{
  "num_hidden_layers": 15,
  "hidden_size": 160,
  "num_attention_heads": 2,
  "num_key_value_heads": 2,
  "head_dim": 64,
  "intermediate_size": 448,
  "vocab_size": 761,
  "hidden_act": "swiglu",
  "norm": "layernorm",
  "norm_place": "pre",
  "norm_eps": 1e-05,
  "positions": "rope",
  "rope_theta": 10000.0,
  "rope_fraction": 1.0,
  "qk_norm": true,
  "attn_scale": 0.196,
  "bias": "none",
  "tie_word_embeddings": false,
  "parallel_block": false,
  "init": "normal",
  "init_std_qkv": 0.0395,
  "init_std_o": 0.00807,
  "init_std_up": 0.0395,
  "init_std_down": 0.00431,
  "optimizer": "muon",
  "learning_rate": 0.00379,
  "lr_mult_o": 3.0,
  "lr_mult_down": 2.0,
  "beta1": 0.93,
  "lr_head": 0.00979,
  "max_grad_norm": 0.5,
  "warmup_steps": 126,
  "schedule": "wsd",
  "decay_fraction": 0.832,
  "decay_shape": "sqrt",
  "final_lr_fraction": 0.1,
  "batch_tokens": 65536,
  "max_seq_len": 1024,
  "doc_mask": false,
  "z_loss": 1e-05,
  "train_tokens": 359000000,
  "max_steps": 5478,
  "dataset": "wikipedia_en"
}
MLP neurons of a small language model. Each row is named by its layer, matrix (gate and up: input weights) and neuron, and shows model dimensions 16-143. Each number is 128 + 24 x the weight over its row's rms, rounded and kept within 0 to 255. Numbers have three digits each. A neuron's up and down rows have the sign that makes its largest values positive.
Before each neuron's rows, "fires on" lists the tokens most often at its 100 highest values on Wikipedia text that the model never trained on.

fires on: "p", "ep", "ft", "it", "in"
L10.gate221:162159116094123143081135116117128131109129084172137147151151101091103153098115137130110136107120114141142109114164136172114098105136116127136142121119102139135108160084080092124149130156127142159147121159138152141121112131154121152120106106086101116121112104112117138117175110152118098163122168119115109135147117166178148119148158069139110148143150139159104099100135109134118105149140
L10.up221:113107170085184124096090134120122145092103122124137141106139127127135085144110100137125102135104105143122141157133139115173112139160086128147090098107155133099126142118158124171139160140121128130125090127093180130174127093144118154108105121086113147138161147125124100059146138127137163111154158154139130120138108188164090139118129135108106119131126093149198139148119125116105111129124

fires on: "ers", "ort", "al", "er", "g", "ition"
L7.gate210:125150125117134138135152112137105137117104156166125138140160109150080108128138155095113155113110091109136108108118132098152179130128158107105135060110153115098087119092127123138113143112156167142192203107106103130126131064104108169131129135139135146113083119136130126114130134125125170179149110123134124114065165137145108150083097110128123168138095132156122140145147144140131086098122
L7.up210:099142139151136115118109096177123122141164134152145162119144113125108151123133110109132099142128134109163170112152130132111189082161129142148115092165112135130130099084097128104134130064077093132101140136108138089137133118108150106115121159146121081149188165169115093123128109162121129142153116138127139140103097156151119118140139138115074138127158108104138122104141126179164118114156

fires on: "ed", "ult", "us", "ild", "are", "w"
L7.gate219:124156146147161125164099117102163110104151140141091132163082113127123085122158134114150136078139151087120107153112100134126156141127119128144189112148145127142138110115066128127107109156118118095108142159135165122137098127116130164138118140141117146167172117135091134142149135138077154125107142084115122109081116080103112143112148115110148124114146084124192103107136117133135147069160
L7.up219:132173161099155084145132124113110122150139146155117111166104138155136089102105105128159129088132102137161129107118078114086133123168131112116138146130134119120136106133122118104108124127141103138117130152110112163141155161116133113129116135121135143127166145141134164180103167083150136136021152154099119108106132104073144148173146151111090130124137102122118126101103120162114160106163

fires on: "er", "al", "t", "ate", "or"
L8.gate249:132122126135136112106163108116124151129147148117123172190188112129063124113096110166116134109166124133136125110113132099131148094103117121184116088128131097158147121105106149198132119115144131150115086155108173121135138127125126089164122123103159114114130115148096115146124139119129159135141128070162106154109120125167124134146129106150145172106134128142107121173162110107147101092175
L8.up249:101129101176123098105098123091116114147198139168087128176112154104143100101155128095181114124148125121121120136138139123131170118114130166143100118133149111146095130129128158111130094106108139164131076167086153131111109121105136125119160147144118152133166126121118153108179140136118136103154165135148095127089112154141136148130167123113090142138130106168116114100179084115117125116090

fires on: "r", "b", "eb", "ur"
L4.gate156:111089155124115121192116123131094178104120131130120119138121149125122100085134135132184121134124102166150139108130170142135180140142117139127131110143125121091124108135119150127152132099165097132136103137143076115119099106151096145115153096138126093117163175157099095125135157101114106123135156085113115088122154134156127123130126089158137201132087176061102159154069144125128155123105
L4.up156:124124103163170151150130128139115139146152082109131117089119156099138119143128076113083124147102092107127131138155134140134190109107118102131128129130149096102128138145072172137158184175133134122129048096138101129114137119156183115121143095115117143118114153149124149110131141156126129105083128113103156156142107124136106140107142126132099123130134161101119176165116136139094137106133

fires on: "um", "ic", "ight", "ail", "n", "le"
L3.gate196:093124139113120083133116176120086121084115183103148114098144143153086135130104120147140119089121124104109133155146143138116091146113141141109144124134134063139118133146150130108117091133152140135158127172160173123126109120096111151162112123156160147142152132101108111079112137104152113094137167152134108128160102111130190117132139150095106085085126109135153101160147114120187141144143
L3.up196:114104150129117123125100139141140128151135154138161100151121130123114157116107166141148113180166132133133152119137160162141180120093111167107094105109123086129143126118101132128121125158114165145126112163170162134114110134120096095169113143142144094144118129108149110104139096099116142137108156100077110110167128157157122119149149145092127089112163120177086140162114130106130105101161

fires on: "ot", "ed", "ld", "an", "um", "at"
L4.gate440:145094113122095124135122116140180134139127093120151141115166075178190097150098149098093122137115134172156125142134120099158125133128139115155137110099120153122169097114156135164114133137179159118118133129139139092120108162117147139079101093110127132153111149113103096139103153143113123105115104136100128084137128144143094126154109145102106089132133105110178167119070117134112133125096
L4.up440:133096092129121146135121124148110089126163111168096153111137120086113130148114140086104115150152106099157154137113123174113117095119137112165177079112169141131128182134150114138141155151094141107122136146140138114124126116070141120084117124168094140155119128102096114164127139102124130114092123115169123111132128109119139120109111178147171150134107113120168153153111094160103129131195

fires on: "or", "t", "ain", " be", "ep", "g"
L4.gate26:136111113078145129097123106117110125132129112137101171137163127136127113135159161122160109103184105103121154097139119136164120118117144143124167147098124088116104129109171140142105133136129166097120108145161154121159160116135156113135157119110160160149097075103085112116096093134088149188109127091151092169100092111078177130164120147122123102131167123142163125136144134112107123160117
L4.up26:077138130162164176100111115098162108130154079131179139142148127103096147136116136096117136134146138106114162157126162173125134122131142123105114113097144124151150139120118142126072086125110117128096110157166155118093102152134125132131138158122155136145082095117149115141133124135113126098150099127133144149126092159151124127094134177112100119142103089171115141100162147165075097145150

fires on: "p", "un", "if", "ly", "at"
L8.gate184:139129112115142111128155189102128122132118144176112130133113086128086094122126144116128125137130151127109108110169119164137115114117132122183153098163120123126149110068098144108143136136116116122103160134136141166165144148112152115132147090110156102150117109108138121118147108143136142133144098151137151128118137091158137144134135142114137124092085136125164130164133141101115102093127
L8.up184:115129133115113119108150163102137119141154129144108106124127126116108129144110124090140106136119141131159106123104174132139161080143090132140110128136133117106101128087127152134121114100126119138139115125159161143144144149125143154120095115142108106070124123112165100147111133095122149140114102177143099153169120123123080158133152139105153129115156106113183168166130124107125145083153

fires on: "is", "ur", "s", "ip", "on"
L7.gate70:162140126086171108147096147161160112121161138128121120133122148150181147152120118158138125132102122136111126155110192117148139166094103136162104116137143130109130120145139124132134098142081137138144135131153118124119179086103158147159074113094107116107108135126123115117106105194122134083145103127118163125110088122128129131097087142107137130090101114090165122083152128105143101137097
L7.up70:144119104115139131123109155150122137098118121160160130104141136151134135146131119121160140108128152092191120102166136144125128135099118162159156140098133132125141120104075102122100150147153081140128104109131107156130161105179139161117134102164132129128141126154140118118146134123080124159101047133127093126123099176159119135120145093207152160060092103121116136176122093110102136134097

fires on: " f", "al", "t", "b", "it", "u"
L7.gate122:150170153152108145134087147129109111146165131112159144155126107172105131067158106103132132123142104164163123141083136161154173159117102078144122109131109106147148118125142137172141148084162094103131146107125108159130085086144087114174138133159140122122037131153134112134138142142121129142135120129125066107109150132140136146163114129139128135130108118091150127161073143108113144123104
L7.up122:112127142092113126136086098157087150133147107145130147182097148103135117107128091128147163127138178117129116159146127158110117112148091099138135131142141153081129127142114127150112074152131113109109075122113121147100069139095141166086111141087122153176118129158163098192175122177151101145150103126139144130132128108124152115113135103140100096102089115155143129098108094112160144145129

fires on: "if", "f", "l", "at", "ed", "-"
L7.gate201:110092118140132150133135159173107123152126092136147134133093118129146179139124135134101131155114127140076138130132110120114133121117120118168092120150128144107118127156126139207127158164130136116130122088153117149157137150200142142075112125124165124174110127105106124134154141129157133096138130112113157141151104131102170136163141114107135150114118117095158079123069116143137127093123
L7.up201:143155098114124127133160129139121148158138116134072088112139063129144122116123183117150123152160143090096139123118152164137117155088119127138141127121185097153110141089157167136126124090120135066082114113189126163155153103144127132107145082129073139122123145155152133168089099094150162125065125095143114147129144138105114145099141116122133105115130106097144128165129135137098159094092

fires on: " l", " f", " C", "==", "=", " t"
L12.gate126:080177135125100133139070096130142124153158150151112096153117130137148147111109112095116094158094173097125169149154122115140178163107131117193139121153150094099125134102132145131147135096142137101123098137100132140115099142091110137101130154162142152128115185145109123101142135163104075100133100110143145148114146118131138136097158115185167099110123132107125132109113102115117101115112
L12.up126:157147117142138142121062115091121183130124135137141151100117109066159139129154086129187125126106148143173115101130112149129104112105117105134134145126130122121117108125113154091144117120127148117137114144115177167129111100151118123154116133108113155150115132148127158148141133116152111133170143142119128089113145132115163112106116162120163139195145122113109065155136101132173161142119

fires on: "g", "ur", "on", "b", "ic", "ian"
L4.gate197:144148151149128104145083137141120105107113117132127149117104122125125108075131147124143103087118124186120102122115138104107126123145110098136096110121188113125107155116144118093153110174087115136151125114139160162126151097100146118133148122156133114116125169175094117148113140122104117125130131125108129159096121147144131114133102054092142148130139135119090118134129163065130167095131
L4.up197:123116163088114120140120112152085147131142079143131150061098107125139112148150097160155153127120127115143162104142173109126174171125104120107156133120136109148138109104140104174098114154152134104155118073159125154130128153115138158115138080143109126147158112119161132125142150149151142168121124115128113158108136128080133192134141105165118110087137178122098130141144133100142141130102

fires on: "en", "n", "al", "le", "e", "u"
L10.gate87:126125127149122117138122139131104118169121149118164120145125100151146158168120132110140113135146082107102115117118125090110161099119140121150153135084096078075090114110143100158070108168142139154109152107127115076144184094092098136133125117112094148147111139131158107092106164150148118112135103134111142133125136122121093133127114136134194074101164159108120118090105161151172171160152
L10.up87:119118141136108127153113150099137138129160091114157146128136123153138141087119135115144090131177137154134117140126123117101176121086097081141102129146103132115193159073097133110132150156116157142114102099129136157115158105179127123156146125119122090155073131135125162105114138105131101147142125097106133134152136131139120101113115126092166088117121142132181132144095120081144119097124

fires on: "outh", "orth", "ish", "own", "est", "wn"
L5.gate87:138089106138124112113114189127113150117115114131115099107118111138121111098118130128112135146088137142137146119111138144134132076140164103141131104104100115122184116135145133175100164137173142138168138088105160123172122110108113135127150091156097147149133102190125142147141108130082098121100120129086082113128125121148127151096147164143141146146132153129135128153133125127132110084131
L5.up87:089155108112130117118134116127125120167093136115150111096131158126143095148098149151123121149131097135141127141110158138087141136122095115119137126075149080108100146146091116054077111147154161174152119146176120123117149123155107103120093096097097130107125168132153153148136131133132102112146126148114071146134142128127121132099100145126130145151175093111164097131135130136114123135181

fires on: "ie", "ri", "i", "od", "ic"
L10.gate99:147117129110156150117090155138126156111096170100151118111146120129125116101116156127135120133117121157142118138127110118134105097151141100165146144099178162069134126106113098143121134114114122081101123106117095119131098102121121155141189146144139096156149130172113103137099129134123147110118084150169129168150139131100158162098157133123170111116097146121134113129134145138164166164130
L10.up99:111091128132090142133110106150129149140114137163101106122129102112114132104163139119124137119144113128116066133129134109107130114132141142150163162142093147183120121142125126159157103173163146106165145117142109141187136102111099130103123103121109168106179096128125137131099132148098076133140169131133136166161106130142098168173138122117096109150116109172144117148139150102112136144132

fires on: "c", "w", "oc", "ic", " sc", "ch"
L12.gate293:140096149161189155127127085166118127166156146127139144095096115114112088089109126116134089142135135103142144155121105154069155153087119124154128140157120045141150120133118090126144102076124108107137127145128129146135114089122091150116119164117152164152141108111131139152115102145120122107173134114137117123111111129148147117146119112127127144155146138096132117107149143159108135187117
L12.up293:140146117146120128122104135150125099134129160118102106164092127116143131110088124098112134142136120092121163085138155105130152125115118109135144143121151138123113104109143056085124122095136142142121117131150165123134117144143170155143160179105135123125148143140128141111152096174150119143104116124115130136193104129136151131138138138152096108129153134131128122175163118107126105163106

fires on: "ay", "ad", "ut", "ill"
L4.gate361:117147121154115155132102141134128140140104146106133120137120131137108068143163119109106131125111112195102139120082142117123129101119153161152151155158121107116073093136130171105172158106121091121131127112128153116126122112165134141119140121170150110124077109157164118127176115160120114163171114112075135181116158103109121132143147143092137103071111124148161147110120122118129117129092
L4.up361:092105119149132109087167128156132145183086106086085113113118115145135117151117122111108153107157115144101117154124133125135126142108115112147156127130127133126113158135088130151078123144099098109156159090098086156166119088110117085077122111121121165137138116140130131109169148141105158100124148174120130125143104125132097133123083108145121153127125146112196151155132127168137090135114

fires on: "in", "u", "ar", " P", "ill", "ep"
L10.gate338:126105146146130150128086088143176144140122132151141123139107135122148089129132073127168119112144109111128087107157129150128154163124107095135159142103098112142104167125133105093177104125123154166129140113090104139116165159160136136124108084150094100080104118129112079060180117141183136118136144102121136140092110153117149147126136107156120110166186173125108138117126128127110126137145
L10.up338:136118115126092168104070129143146135129132134119144133104114130120101090129167124102138118124123118097162140119085075130130146150113133115095117128109137129140170125136117156084156147134118114117151147161115151076125148117118128106125162115106091107115185083117138122107142127115141107129124124149154094111093092187107124128116158152114127123147144116139161136136065114125120135119076

fires on: "il", "u", "al", "ent", "er"
L7.gate100:136142139126164136123133115127099101133145114108182146132139152162096162104127114158172111133134125099110155171122142126154100083149142138123131066098094115131142136134112128114138113163128132163142141082144127135103097098114118085107170124128100110147085110138110145089106186111149098159125123132090085103094120119136169112153100153118159154110126118130136161183152119075095136115126
L7.up100:141121105166080089116117120121154138136152133111148113159112098085105187147156124113145154143125135106143145113105134104157141077122141095098130162139148110151135151111106139139142111120123147095104098130153156157100114133122136146136085099138086128159153093163168121144166153121110163124103141093181133130086127141130137104112149101137128099125127130137155126095138158143058108121144